Part of a small language model's weights: vocabulary 512.
MLP neurons of a small language model. Each row is named by its layer, matrix (gate and up: input weights; down: output weights) and neuron, and shows model dimensions 96-191. Each number is 50 + 12 x the weight over its row's rms, rounded and kept within 0 to 99. A neuron's up and down rows have the sign that makes its largest values positive.
After each neuron's rows, "fires after" lists the tokens most often just before its 100 highest values on Wikipedia text that the model never trained on; "fires before" lists the tokens most often just after its 100 highest values on Wikipedia text that the model never trained on. A number after a token or word is its count.

L2.gate354:39 50 46 59 46 63 66 76 35 71 66 59 38 51 38 51 36 27 44 29 61 35 44 52 47 52 61 47 57 55 54 54 51 55 57 45 52 40 62 45 67 48 61 57 37 79 66 82 55 50 39 45 44 40 44 66 40 82 61 60 69 47 43 45 48 44 54 52 43 63 70 47 64 29 38 79 39 50 29 55 33 39 26 35 50 67 32 50 37 65 66 51 53 61 53 51
L2.up354:49 43 46 43 34 54 60 36 39 58 37 44 50 50 42 74 42 51 56 46 65 61 57 68 36 54 60 52 56 61 49 29 53 71 30 53 43 54 63 41 70 41 49 79 50 47 48 74 56 51 27 43 49 52 60 63 59 57 33 45 45 42 46 70 64 36 70 57 41 51 62 49 74 58 51 41 61 73 60 40 61 43 53 52 77 60 79 57 53 48 46 40 57 56 60 50
L2.down354:59 51 48 26 32 49 67 33 47 52 42 50 43 54 41 65 48 52 62 53 59 74 63 44 39 59 59 60 54 54 38 40 52 68 37 42 52 47 67 48 69 53 47 75 59 51 39 63 53 46 36 56 56 55 60 55 58 62 26 49 48 45 47 65 80 39 65 52 54 41 56 48 70 65 53 27 62 73 57 34 60 31 53 50 61 63 75 29 50 55 47 42 67 56 66 56
fires after: "." 28, "\n" 20, "," 10, " H" 8, ")" 5, " " 5
fires before: "\n" 26, "-" 15, "==" 5, " b" 4

L6.gate385:48 57 55 61 51 39 52 53 32 55 49 53 48 56 51 47 57 71 46 30 48 41 62 53 44 52 65 42 47 33 39 48 67 41 46 53 59 36 27 47 47 34 69 58 63 55 32 59 47 55 23 41 35 41 61 42 51 39 32 57 36 57 36 34 63 37 48 41 54 44 46 37 82 56 56 47 45 43 56 72 21 32 44 47 33 44 67 62 59 67 50 55 38 57 51 18
L6.up385:38 52 38 67 41 49 69 60 52 62 67 56 45 61 46 43 33 57 61 78 50 44 30 47 61 56 74 56 46 50 63 71 48 59 63 48 58 43 51 73 44 38 59 50 67 26 61 48 72 33 56 70 50 64 32 31 28 60 67 55 35 67 35 56 38 46 56 60 69 63 32 35 56 62 59 57 66 40 48 62 52 54 48 55 61 42 30 50 62 44 62 33 47 63 46 75
L6.down385:35 37 51 68 38 44 67 75 62 44 73 51 58 33 54 50 35 61 48 65 36 42 43 56 51 43 47 38 42 51 71 56 33 30 43 54 67 51 55 40 53 60 58 50 43 38 58 41 46 58 68 62 39 36 51 37 56 61 55 42 59 55 55 53 48 31 47 60 49 39 37 29 32 55 42 26 67 34 67 44 46 39 46 56 44 66 40 64 57 34 56 50 47 61 66 68
fires after: "o" 58, "r" 18, "v" 6, "ot" 4
fires before: "t" 45, "ce" 11, "c" 10, "n" 6, "," 4

L6.gate42:61 28 55 52 48 53 27 45 62 51 41 42 42 56 45 75 65 46 56 41 40 36 47 50 56 42 50 47 57 57 39 67 48 50 56 40 48 46 36 56 53 39 51 51 53 53 57 48 69 68 46 42 43 45 76 70 57 58 37 33 26 54 57 53 39 43 44 32 43 55 49 42 48 48 56 53 49 50 35 62 56 36 56 51 65 46 58 32 61 52 63 52 29 36 43 77
L6.up42:40 61 42 49 60 42 42 56 51 61 58 56 35 43 44 58 27 65 56 47 64 50 62 59 41 36 34 33 61 66 59 39 52 55 51 73 52 46 47 61 50 60 61 38 51 63 28 68 38 71 45 48 51 65 45 60 47 23 30 44 79 50 49 52 51 54 27 43 42 74 42 37 63 53 63 34 53 52 36 63 72 40 50 35 59 70 31 44 38 44 26 40 47 49 37 42
L6.down42:46 66 49 40 30 50 53 69 42 64 32 56 50 57 58 57 62 50 73 66 75 41 73 35 52 39 50 47 35 47 47 40 44 67 71 54 34 47 46 38 53 63 40 41 70 43 30 75 41 44 67 68 67 36 46 47 59 63 41 40 35 38 36 66 53 73 51 60 37 32 69 62 70 65 54 72 55 24 59 56 81 64 53 63 52 46 47 42 41 44 57 32 58 51 39 36
fires after: "le" 41, "ow" 11, "re" 9, "er" 6, "ar" 6, "ct" 5
fires before: "ed" 29, "e" 17, " the" 6, " |" 5, " by" 5

L4.gate107:59 56 47 50 62 47 52 57 45 69 36 32 55 58 43 35 43 42 39 37 46 39 71 54 62 56 56 27 49 50 39 53 50 78 51 71 52 50 47 78 57 32 55 39 44 71 50 60 48 38 52 51 45 69 59 40 63 34 34 65 73 63 63 65 50 36 65 57 57 34 72 48 53 49 52 54 22 47 65 65 48 51 42 51 65 67 40 43 41 55 52 57 48 32 36 52
L4.up107:75 40 20 53 46 52 45 44 38 62 55 43 47 53 43 41 49 66 79 48 48 68 73 28 62 39 43 30 37 50 36 54 58 53 55 51 75 47 57 65 46 66 47 50 25 45 40 51 55 50 24 53 42 58 25 72 23 58 67 47 48 55 51 62 49 53 33 63 44 49 65 58 29 64 49 65 62 57 55 48 41 44 48 42 39 67 39 52 61 37 39 56 63 38 66 66
L4.down107:51 37 44 60 48 56 58 42 72 45 52 40 46 56 50 42 35 63 42 69 67 57 53 37 45 36 67 37 54 34 49 39 25 74 49 45 40 63 75 55 44 50 68 46 44 49 35 38 48 40 36 57 50 55 58 63 35 49 47 59 56 70 45 44 63 54 40 49 69 54 40 43 37 58 46 35 35 43 63 28 51 41 47 31 46 57 27 53 29 45 59 55 68 63 66 65
fires after: " p" 45, " P" 32, "t" 6, "P" 4, "ver" 4
fires before: "y" 31, " of" 16, "ic" 15, "on" 9, " |" 5, "n" 4

L8.gate488:64 61 36 48 43 42 49 50 41 35 56 52 48 37 36 62 52 36 61 47 69 58 68 41 54 56 36 35 47 20 80 38 51 58 54 54 41 46 63 65 43 52 62 58 69 44 51 42 36 69 60 47 34 53 55 62 59 55 55 41 57 59 51 60 49 48 31 49 54 60 72 44 65 51 35 44 41 36 51 87 42 47 34 51 28 60 62 48 42 49 44 41 47 66 62 50
L8.up488:35 39 64 41 22 60 53 43 57 29 26 51 42 25 63 33 50 64 55 44 43 56 50 56 73 55 48 60 55 54 53 31 41 74 52 57 36 53 65 62 59 52 65 46 73 43 55 67 50 44 64 62 40 49 27 47 53 49 49 51 59 56 54 53 60 71 49 57 44 70 62 56 38 52 50 63 58 84 39 37 36 39 64 71 29 63 55 65 60 45 67 40 25 57 59 60
L8.down488:44 53 38 44 49 52 56 47 61 54 38 46 46 61 59 37 50 62 51 25 50 31 52 51 38 57 82 61 36 82 32 28 48 49 45 59 47 67 69 62 59 71 53 35 52 51 47 60 41 74 30 58 67 50 43 36 51 56 72 45 29 11 53 43 54 53 43 52 62 51 25 48 59 43 42 51 49 53 53 43 32 54 55 33 37 53 51 41 51 63 49 40 51 47 70 44
fires after: "ct" 28, "t" 17, " C" 12, "c" 6, " c" 5, " A" 5
fires before: "ber" 48, "e" 4, "t" 4, "ar" 4

L4.gate316:24 32 45 49 42 60 32 59 60 60 43 57 53 59 36 30 80 33 68 35 40 58 53 69 38 29 71 45 69 58 63 50 42 56 43 34 42 50 41 46 53 73 59 62 55 36 47 47 39 56 55 62 29 44 40 38 60 38 35 50 43 88 53 56 58 36 43 49 53 48 30 56 51 66 49 58 44 48 47 54 71 45 45 64 49 45 59 45 41 64 65 69 46 43 36 52
L4.up316:23 60 48 35 39 53 38 57 48 42 40 42 41 47 78 30 63 28 53 54 44 79 50 49 49 49 58 56 39 31 38 49 48 51 58 48 62 53 31 60 53 52 72 57 58 45 47 62 47 63 56 33 46 65 53 50 50 36 46 42 42 64 70 60 55 59 54 73 51 53 50 29 60 48 55 39 51 72 58 64 44 66 61 60 59 75 44 56 56 61 88 62 32 77 58 48
L4.down316:46 56 36 68 49 40 24 57 57 57 64 52 45 42 58 41 52 30 60 57 56 41 48 34 59 71 27 36 53 43 50 19 47 47 52 44 60 20 37 44 34 51 46 74 54 43 86 37 50 46 50 59 56 44 69 64 52 48 44 27 46 56 65 62 51 63 57 62 55 77 35 43 51 68 61 37 57 45 55 68 54 56 54 45 72 56 70 45 58 44 46 62 28 66 51 69
fires after: "\n" 67, "ord" 12, " Ch" 6
fires before: " P" 18, " to" 11, " T" 8, " S" 8, "f" 7

L8.gate382:45 19 54 34 49 34 57 50 62 69 43 36 49 62 55 51 36 51 52 48 59 34 40 48 53 47 60 50 36 60 47 82 52 26 42 64 33 76 40 75 56 52 53 30 43 46 46 51 60 62 42 46 45 61 23 29 59 44 52 46 48 55 61 67 44 67 58 54 54 72 35 47 49 39 61 46 27 54 44 42 38 42 38 35 63 63 34 51 29 37 61 33 42 65 40 47
L8.up382:53 48 47 61 65 50 53 60 60 16 61 57 46 51 58 56 29 60 59 49 60 56 60 68 69 38 47 41 74 52 61 63 48 44 53 49 40 66 55 78 56 56 61 27 38 32 51 61 37 59 46 57 49 64 53 34 51 36 34 56 68 40 51 53 45 64 53 37 66 67 58 39 55 39 36 50 45 40 18 28 67 54 74 56 53 50 69 24 56 61 23 49 47 51 61 43
L8.down382:31 47 54 38 65 34 58 54 54 38 60 54 66 51 46 70 21 51 59 37 47 82 38 59 33 57 44 69 56 53 44 37 44 61 56 41 58 45 48 60 48 36 41 44 39 68 52 74 48 51 31 38 74 54 61 50 51 75 46 55 40 42 54 52 44 76 53 63 07 47 34 45 55 60 35 49 64 61 42 50 68 66 48 81 44 46 63 54 72 82 45 31 58 65 30 45
fires after: "le" 32, "9" 12, "re" 10, "2" 8, "8" 6
fires before: "ed" 25, "e" 14, " |" 10, "–" 8, ")" 8

L2.gate336:50 27 57 62 45 52 53 58 57 44 34 67 42 37 50 52 57 47 48 38 34 50 65 60 65 35 49 52 35 47 60 48 73 43 44 42 54 52 51 58 72 44 64 40 58 30 51 64 29 63 68 27 43 30 56 26 55 65 43 58 80 49 53 42 85 53 52 60 51 50 50 55 54 41 48 23 45 55 50 67 51 46 28 36 54 21 58 23 42 61 59 53 56 72 51 32
L2.up336:56 43 59 45 52 42 41 63 81 41 55 51 54 51 53 43 63 66 45 59 23 36 60 58 56 41 51 51 29 40 40 58 61 55 57 41 51 47 35 68 71 45 43 29 63 35 58 43 31 51 77 39 42 34 24 32 60 58 44 51 63 56 68 29 82 42 72 71 52 63 36 49 65 57 32 49 59 61 52 62 68 54 51 49 54 29 50 44 59 57 49 64 47 63 38 31
L2.down336:37 55 45 39 35 50 72 63 69 39 68 42 42 57 73 51 68 68 25 52 43 74 52 52 51 50 47 74 33 54 48 69 45 47 55 38 50 60 34 45 63 44 39 51 56 65 55 60 39 60 64 43 50 42 44 67 68 36 46 60 36 44 66 31 57 42 73 52 53 48 22 34 47 47 28 52 36 42 60 58 68 47 61 66 62 46 55 70 57 63 66 58 56 46 66 43
fires after: "\n" 51, ")" 22, " |" 9
fires before: "===" 16, "-" 15, "\n" 15, "|" 14, "==" 10, "=" 5

L4.gate218:40 51 34 51 52 49 59 39 49 66 49 46 31 43 59 51 52 34 38 28 76 59 39 69 45 44 54 52 71 52 66 55 66 46 60 23 60 40 68 48 56 53 49 67 38 63 43 72 39 57 40 34 49 69 68 50 40 55 55 43 37 52 58 63 60 54 63 55 38 46 44 60 35 48 39 58 72 47 51 58 37 33 45 43 52 65 36 37 48 40 60 43 38 39 49 33
L4.up218:37 51 45 52 57 66 67 40 54 60 49 48 28 28 43 62 57 32 27 48 69 49 50 51 62 45 57 38 46 42 49 51 60 50 47 27 65 35 61 61 49 60 54 68 33 55 46 72 46 44 51 40 45 59 54 55 45 58 51 52 54 44 54 53 68 26 66 41 48 56 46 54 54 44 43 50 74 48 40 63 42 32 44 53 68 56 41 46 37 44 69 37 44 37 57 23
L4.down218:53 57 54 23 48 51 46 46 67 44 64 60 37 47 41 63 47 50 46 49 53 99 69 50 57 44 50 39 42 38 59 71 54 47 50 29 69 47 55 56 41 48 46 60 56 53 51 65 46 38 52 61 54 54 52 56 59 60 40 44 60 47 44 40 34 51 48 45 66 57 37 50 66 52 64 66 41 55 61 56 60 28 38 74 50 45 45 35 56 47 56 48 49 46 49 55
fires after: "\n" 38, "." 30, "==" 21, "===" 7
fires before: "\n" 32, "==" 13, "-" 10, "The" 8, "===" 6

L2.gate475:39 41 48 57 49 55 77 29 49 31 56 37 37 41 52 49 45 19 54 49 53 23 53 62 52 59 66 50 46 39 68 55 39 52 47 34 66 50 71 52 62 50 57 56 63 57 45 69 29 56 53 35 55 51 40 64 76 59 68 47 47 34 70 54 43 43 57 40 50 54 73 47 51 47 34 51 45 31 42 70 67 42 34 61 60 64 60 46 43 71 61 52 31 62 64 43
L2.up475:46 32 64 49 50 42 52 54 68 44 39 51 38 34 44 37 35 38 51 68 45 26 67 44 59 41 43 56 42 34 59 41 52 59 42 42 67 69 43 67 36 72 55 27 49 48 44 46 63 41 50 45 50 45 49 47 56 62 56 41 38 44 45 45 68 43 52 65 50 73 26 70 49 51 45 36 48 46 39 67 60 39 44 54 55 56 43 37 53 54 39 54 54 60 47 31
L2.down475:35 49 72 38 59 56 41 60 58 55 58 59 41 56 47 77 46 29 34 65 57 77 62 29 45 54 31 46 54 40 65 42 58 56 40 36 57 64 51 55 56 57 55 43 69 71 55 56 48 55 32 53 49 62 48 55 58 65 40 45 52 45 41 34 56 36 60 61 46 40 58 66 31 40 46 46 60 39 47 75 58 37 54 54 54 48 42 43 48 40 50 60 65 49 35 40
fires after: "\n" 45, ")" 24, "." 12, "\"" 5
fires before: " a" 21, "\n" 16, " an" 12, " M" 4, " G" 4

L4.gate493:51 55 63 42 47 41 49 60 51 30 55 47 58 52 38 20 34 64 44 52 75 36 44 72 27 61 39 65 32 47 62 57 53 56 50 45 59 52 49 71 67 24 76 47 62 43 33 73 38 55 54 25 18 46 52 16 46 41 74 41 49 39 44 20 62 44 56 34 39 46 48 45 39 50 51 66 57 46 47 62 70 70 52 52 31 60 45 51 46 60 28 50 43 50 52 48
L4.up493:45 60 52 71 55 29 51 49 34 60 52 39 50 38 51 35 44 51 61 75 23 56 40 54 67 53 56 40 48 56 52 61 55 44 44 64 55 50 59 66 54 53 43 63 59 38 59 59 19 34 74 53 35 52 58 48 46 55 45 57 49 62 49 59 64 50 28 39 58 45 55 42 55 66 32 39 72 72 41 69 53 39 60 42 40 34 58 59 49 45 68 52 22 56 44 55
L4.down493:53 53 49 49 39 20 56 36 42 51 34 67 46 28 36 60 46 85 48 69 24 27 47 34 61 41 33 33 49 45 53 58 46 51 50 54 53 45 60 34 69 62 45 63 62 41 69 57 35 66 45 49 51 83 46 44 52 38 75 55 59 45 43 57 67 55 69 33 52 61 36 59 52 57 46 65 77 57 57 63 58 68 65 23 31 46 48 42 30 42 42 39 25 75 62 45
fires after: "ov" 32, "e" 20, " th" 13, "o" 12, "v" 6, "x" 5
fires before: "ber" 31, "n" 13, "d" 12, "," 10, "t" 6

L2.gate423:29 50 61 32 67 44 62 60 58 68 44 53 54 57 51 69 62 61 32 54 69 49 45 53 60 48 61 48 26 36 49 66 77 68 57 54 48 59 54 63 47 30 54 47 38 45 48 85 39 64 53 27 38 40 31 33 53 43 10 67 40 34 69 47 75 36 27 56 63 54 40 31 38 56 51 52 46 46 33 55 28 51 36 53 61 46 42 53 34 50 68 45 42 44 61 40
L2.up423:21 55 53 41 42 38 57 69 48 61 51 59 47 67 67 68 69 51 52 61 58 57 51 44 65 63 60 48 42 50 62 55 71 65 38 63 55 45 46 69 47 46 23 54 36 46 62 70 67 58 58 49 32 43 39 37 37 55 33 46 47 37 59 49 80 48 28 76 70 64 24 43 51 48 46 63 45 48 35 51 69 46 31 58 50 65 29 69 37 54 63 40 49 48 61 42
L2.down423:44 57 65 47 35 50 64 56 64 56 50 54 60 54 71 47 58 56 51 70 55 99 63 47 83 48 44 39 51 57 62 65 70 65 49 49 68 64 46 70 46 50 41 37 41 41 52 45 67 51 36 28 32 38 44 52 25 56 44 40 51 39 49 22 71 43 52 74 39 50 28 69 53 37 58 55 66 62 27 60 52 61 41 57 41 44 37 45 59 69 59 46 36 58 55 46
fires after: "\n" 100
fires before: "==" 31, "The" 10, "===" 9, "I" 9, "F" 6, "A" 6

L2.gate217:50 40 32 47 37 58 66 37 65 42 55 34 47 50 55 61 50 70 46 37 52 11 42 43 30 39 52 64 33 57 68 58 49 46 42 34 40 67 53 22 52 60 34 59 40 36 47 41 41 70 42 54 51 69 57 68 55 55 53 50 45 37 41 65 50 43 64 37 49 51 80 57 35 53 58 25 35 29 61 63 56 38 60 62 61 52 36 27 77 35 47 49 65 42 55 54
L2.up217:48 40 52 54 49 56 39 29 55 46 61 51 67 69 51 78 18 46 59 47 36 60 46 77 67 44 62 38 65 60 49 29 62 55 39 56 41 36 66 36 29 31 66 34 28 41 48 40 59 52 64 75 80 51 53 74 57 67 58 38 71 64 46 57 58 27 44 40 60 40 50 69 63 61 43 44 39 54 60 58 61 54 47 55 63 52 49 54 53 61 59 32 62 53 72 45
L2.down217:57 58 50 67 46 47 42 37 47 56 57 46 66 52 35 68 24 60 61 35 42 61 50 66 64 42 49 52 41 47 42 44 39 51 58 35 64 31 68 44 36 51 51 56 54 36 56 50 51 45 57 64 52 50 38 48 58 68 51 62 54 46 49 65 63 27 53 44 63 61 60 47 63 74 44 56 66 48 35 77 51 49 53 60 57 49 57 42 63 54 71 24 59 55 77 43
fires after: "=" 47, "ow" 12, ")" 10, "ia" 4
fires before: "\n" 75, "-" 6, " the" 4

L3.gate270:61 63 49 53 50 51 65 32 55 27 56 58 66 46 55 87 70 44 65 35 63 26 46 54 29 73 31 56 26 35 45 37 39 57 67 58 45 33 34 55 48 37 58 49 52 46 46 65 40 58 47 63 48 55 56 37 36 55 55 51 54 60 50 62 60 10 59 54 37 36 52 22 35 63 59 62 37 54 41 46 38 51 64 41 39 28 71 59 48 45 47 45 54 44 46 47
L3.up270:47 46 41 54 46 53 64 55 53 22 56 55 54 63 61 46 57 73 47 40 63 44 69 75 64 50 59 39 43 29 40 40 57 59 36 51 51 77 58 45 55 41 56 59 68 56 41 51 55 45 48 59 41 40 69 68 29 50 52 60 56 30 52 62 52 40 52 36 47 57 57 68 66 55 57 47 27 73 58 33 38 51 63 48 45 55 52 50 62 53 46 54 73 32 68 46
L3.down270:52 41 52 58 60 45 29 39 70 40 58 28 56 40 57 74 47 31 36 40 49 58 49 54 46 54 51 49 57 53 38 50 39 49 46 52 40 53 62 47 59 55 54 60 49 62 67 48 61 17 46 62 58 49 30 42 54 43 55 64 64 32 30 69 56 72 37 42 51 55 51 65 38 28 58 33 42 62 60 38 43 62 54 50 27 71 42 36 39 68 48 27 44 47 68 42
fires after: " o" 23, "ro" 18, " h" 15, " H" 14, " con" 8, "ou" 6
fires before: "her" 30, "e" 20, "ri" 9, "ry" 9, "t" 6

L2.gate110:35 44 50 60 51 55 80 51 39 78 53 70 45 40 63 65 42 34 43 36 57 12 30 53 30 55 48 44 37 45 49 50 66 61 51 41 48 44 63 45 55 66 54 87 41 58 35 67 58 46 47 31 42 43 46 63 51 60 46 37 53 66 59 54 72 34 65 53 41 61 55 62 45 67 33 43 49 34 18 72 36 54 55 49 64 31 60 55 50 44 40 42 57 51 51 38
L2.up110:30 55 53 59 52 50 62 47 44 47 48 51 33 47 58 80 41 32 57 67 61 40 41 68 41 45 49 45 55 46 59 62 49 61 42 37 51 23 68 54 39 43 44 50 30 41 46 75 68 49 34 47 48 47 50 45 46 69 26 27 45 64 41 48 61 35 49 47 42 37 53 34 73 48 56 60 30 69 28 58 54 49 42 67 69 54 48 63 43 50 41 29 77 49 39 56
L2.down110:39 50 39 38 46 52 58 53 74 61 56 48 34 62 57 61 48 31 41 58 35 45 70 53 51 50 31 53 65 38 37 52 44 34 65 39 42 48 68 56 40 52 55 71 45 39 35 56 39 46 40 61 50 50 52 51 52 49 36 48 37 53 48 40 65 54 44 47 43 30 35 16 72 53 50 55 33 60 35 49 38 58 32 62 45 50 44 59 54 58 48 44 64 56 73 59
fires after: "." 55, "\n" 10, "-" 9, " H" 7, ")" 6, "\"" 5
fires before: "\n" 52, "-" 6, " a" 4

L4.gate470:58 70 55 79 59 64 48 49 66 56 57 46 51 48 44 28 28 43 39 51 59 45 83 42 39 48 45 59 57 48 36 58 51 32 51 58 51 51 43 58 44 53 35 52 55 66 65 62 54 61 55 57 42 62 48 66 53 47 61 37 48 55 35 57 47 63 40 45 75 47 27 40 45 49 46 54 51 37 48 55 40 68 21 25 37 56 41 50 38 61 28 59 75 29 64 43
L4.up470:61 58 62 72 47 61 46 61 60 51 39 57 48 47 33 40 40 40 33 48 67 52 48 46 45 47 41 64 63 55 38 45 46 41 61 50 50 40 46 62 54 55 25 44 46 56 59 80 58 65 50 67 35 64 40 66 66 57 52 40 62 39 41 41 52 57 54 52 55 37 37 27 39 43 33 54 53 50 55 42 53 61 37 39 36 45 58 39 35 62 29 55 68 25 58 51
L4.down470:34 49 60 54 50 44 47 76 42 61 76 39 59 44 44 49 53 35 51 71 65 83 58 58 51 52 42 76 44 53 56 56 43 53 31 49 42 52 53 66 37 32 28 48 46 54 49 48 55 53 43 61 40 56 42 62 50 58 45 62 54 49 43 55 47 31 57 65 44 34 56 44 52 54 44 42 56 58 53 56 60 60 67 31 36 72 42 47 16 69 55 46 50 58 16 60
fires after: " " 27, "s" 16, "==" 10, "c" 7
fires before: "\n" 93, "ing" 7

L3.gate433:65 55 42 80 72 56 61 59 44 33 42 44 54 36 50 29 46 69 56 61 74 15 48 58 45 58 65 51 47 44 65 77 73 66 61 53 62 53 39 36 43 44 46 56 61 24 49 61 42 53 59 32 52 55 63 34 33 43 38 49 57 36 48 53 45 54 41 44 61 25 46 51 49 61 43 54 56 59 25 28 47 21 55 39 38 33 59 62 43 41 53 77 73 51 64 42
L3.up433:57 66 42 37 71 36 63 67 67 64 55 38 62 62 52 45 67 52 58 44 49 36 39 55 49 52 37 58 40 57 72 80 42 54 68 42 62 45 46 38 45 59 56 53 46 46 38 43 58 60 37 40 75 58 68 39 59 43 59 38 58 49 41 41 44 58 64 64 38 68 27 29 67 54 58 58 41 63 29 66 47 23 61 37 56 74 30 59 42 48 60 57 38 44 33 62
L3.down433:58 47 58 37 58 62 58 65 56 38 51 61 66 23 33 30 56 51 52 71 51 59 47 56 52 50 50 80 47 77 42 45 48 52 53 49 51 55 26 26 65 57 45 58 64 42 39 41 51 43 44 37 63 54 44 42 51 65 48 36 45 63 54 63 74 58 55 60 59 38 43 42 32 45 16 70 42 63 54 39 45 43 65 63 34 45 33 42 32 58 66 60 62 69 56 66
fires after: " s" 86, " S" 6, "S" 4
fires before: "p" 25, "n" 17, "c" 12, "er" 9, "ce" 8

L6.gate7:58 43 43 67 47 57 81 35 53 46 48 43 47 65 41 50 49 56 45 25 41 38 60 65 45 74 61 43 58 48 62 25 41 79 46 62 55 41 37 66 68 43 45 40 40 53 55 52 63 47 51 55 36 68 43 40 58 58 66 72 57 59 31 57 55 58 46 45 57 25 57 52 68 42 52 46 15 34 40 59 60 37 55 66 25 62 46 48 51 48 56 60 55 37 37 32
L6.up7:66 98 25 46 54 48 47 41 55 44 50 43 69 43 50 38 75 64 76 76 37 72 68 57 34 42 49 61 38 70 45 60 28 51 47 58 51 66 38 47 39 50 39 48 48 40 30 47 51 64 34 65 62 52 48 55 57 57 47 51 41 83 69 45 44 59 50 41 61 41 40 60 59 37 53 56 56 59 42 63 64 46 48 49 50 47 48 45 46 36 65 55 20 35 70 40
L6.down7:48 50 42 33 48 59 36 58 48 62 48 57 49 78 33 67 68 41 54 42 54 82 46 49 53 53 42 70 64 50 65 64 37 46 40 50 19 46 47 44 26 48 40 57 64 52 20 42 52 61 64 36 51 50 36 43 47 61 44 55 66 42 44 59 49 50 60 77 41 58 44 63 48 31 54 60 43 52 54 64 48 36 72 49 40 53 61 67 62 49 34 68 44 57 48 45
fires after: " p" 26, "es" 23, "p" 15, " s" 14, "i" 8, "a" 6
fires before: "n" 42, "ic" 8, " of" 8, "ish" 4

L6.gate32:44 63 24 38 42 58 33 25 43 56 42 49 77 61 31 46 52 46 44 09 34 59 49 63 37 50 56 62 57 45 50 45 38 23 53 43 52 74 48 64 31 43 42 51 54 56 65 63 53 52 77 54 36 51 47 52 40 56 43 42 55 47 46 49 47 64 50 54 34 55 28 38 39 55 45 43 46 42 64 47 56 30 49 54 44 63 50 53 66 57 62 57 46 48 53 50
L6.up32:59 70 39 54 35 58 64 32 49 57 37 49 59 57 57 43 30 40 56 43 55 68 48 69 74 66 27 26 56 40 63 39 38 37 41 36 43 63 41 51 42 70 31 60 41 40 60 57 67 39 71 32 35 47 60 33 63 53 42 50 41 40 47 63 54 54 47 46 37 64 55 72 49 52 42 48 59 44 43 51 42 61 53 74 46 52 59 47 65 56 66 35 62 17 52 46
L6.down32:63 55 62 60 48 49 48 55 62 58 56 41 41 45 61 65 22 59 67 56 46 69 58 49 57 57 67 55 42 65 68 47 34 30 41 58 54 59 50 42 54 52 42 69 22 49 72 31 50 39 48 46 51 54 47 45 45 69 41 38 52 40 38 35 33 63 48 40 65 62 43 68 60 61 58 42 39 55 49 28 55 47 45 34 20 55 56 63 60 47 39 45 57 42 45 42
fires after: " w" 36, "e" 21, "|---|---" 14, "|---" 11, " n" 10
fires before: "\n" 25, "re" 16, "al" 12, "n" 8, "ge" 7

L8.gate504:63 50 34 28 49 32 52 37 37 35 40 38 52 36 49 18 63 49 52 38 50 48 46 45 41 63 41 65 64 72 56 64 55 67 40 64 34 55 49 41 47 32 74 42 31 48 46 59 56 52 65 51 43 54 59 56 38 69 41 49 55 58 67 58 46 72 65 65 37 40 43 31 36 44 56 25 47 55 51 49 44 67 53 44 45 51 45 59 66 64 56 44 38 65 51 41
L8.up504:46 75 54 45 63 62 41 35 49 50 58 66 71 29 62 38 47 45 42 70 37 54 55 66 46 60 28 31 54 74 47 57 28 70 36 40 67 44 45 38 55 27 37 74 49 43 30 68 48 48 50 37 50 45 60 36 29 59 52 61 62 45 78 53 53 49 50 45 55 35 57 68 37 64 50 41 39 58 58 44 39 42 54 35 61 25 44 72 72 41 45 52 41 46 53 57
L8.down504:37 51 67 66 54 69 53 70 45 41 56 84 48 54 54 61 48 57 37 46 68 47 34 55 47 72 66 80 56 34 44 68 72 51 50 57 50 34 57 76 39 67 41 58 42 54 47 31 27 67 47 33 32 57 36 46 26 39 59 63 61 41 46 23 50 37 53 55 34 56 73 43 50 38 59 43 61 59 41 43 52 50 70 65 61 47 52 35 56 54 58 54 59 36 59 65
fires after: " f" 24, "am" 17, "iv" 14, "ab" 11, "b" 10, "est" 10
fires before: "ity" 26, "il" 25, "y" 16, "al" 10, "it" 4

L8.gate133:51 54 65 53 67 51 62 52 42 45 45 56 62 33 52 48 30 66 51 53 45 56 63 49 50 34 34 64 55 43 62 61 44 27 72 54 73 52 68 58 29 38 53 34 48 57 49 47 66 68 69 57 41 54 51 59 34 48 31 47 63 53 45 41 28 65 42 58 68 63 57 33 48 49 57 40 53 35 47 64 52 44 45 35 65 49 47 26 52 43 50 36 45 59 33 51
L8.up133:56 56 53 63 62 54 46 44 45 51 43 56 58 60 55 24 52 50 39 55 61 37 43 29 48 40 55 40 49 49 39 51 35 56 35 15 55 51 54 47 55 31 42 59 60 50 39 38 33 55 45 57 45 66 42 44 58 37 31 50 50 45 62 41 57 61 49 50 33 55 41 56 68 54 47 17 58 58 20 46 51 65 45 52 09 59 56 45 35 54 56 52 52 47 47 55
L8.down133:51 56 40 26 50 35 58 40 39 42 45 79 65 36 60 65 40 47 49 46 54 66 58 44 55 60 51 64 41 45 70 52 50 48 41 55 40 39 53 50 54 58 55 53 52 70 39 45 38 55 58 51 28 53 46 42 77 52 56 73 52 43 55 22 60 24 68 39 42 42 67 69 33 41 47 42 67 54 38 30 46 70 41 58 56 49 64 67 57 58 66 38 42 27 52 69
fires after: "=" 44, "y" 7, "==" 7, "ol" 6, "\n" 6
fires before: "\n" 83, "ing" 4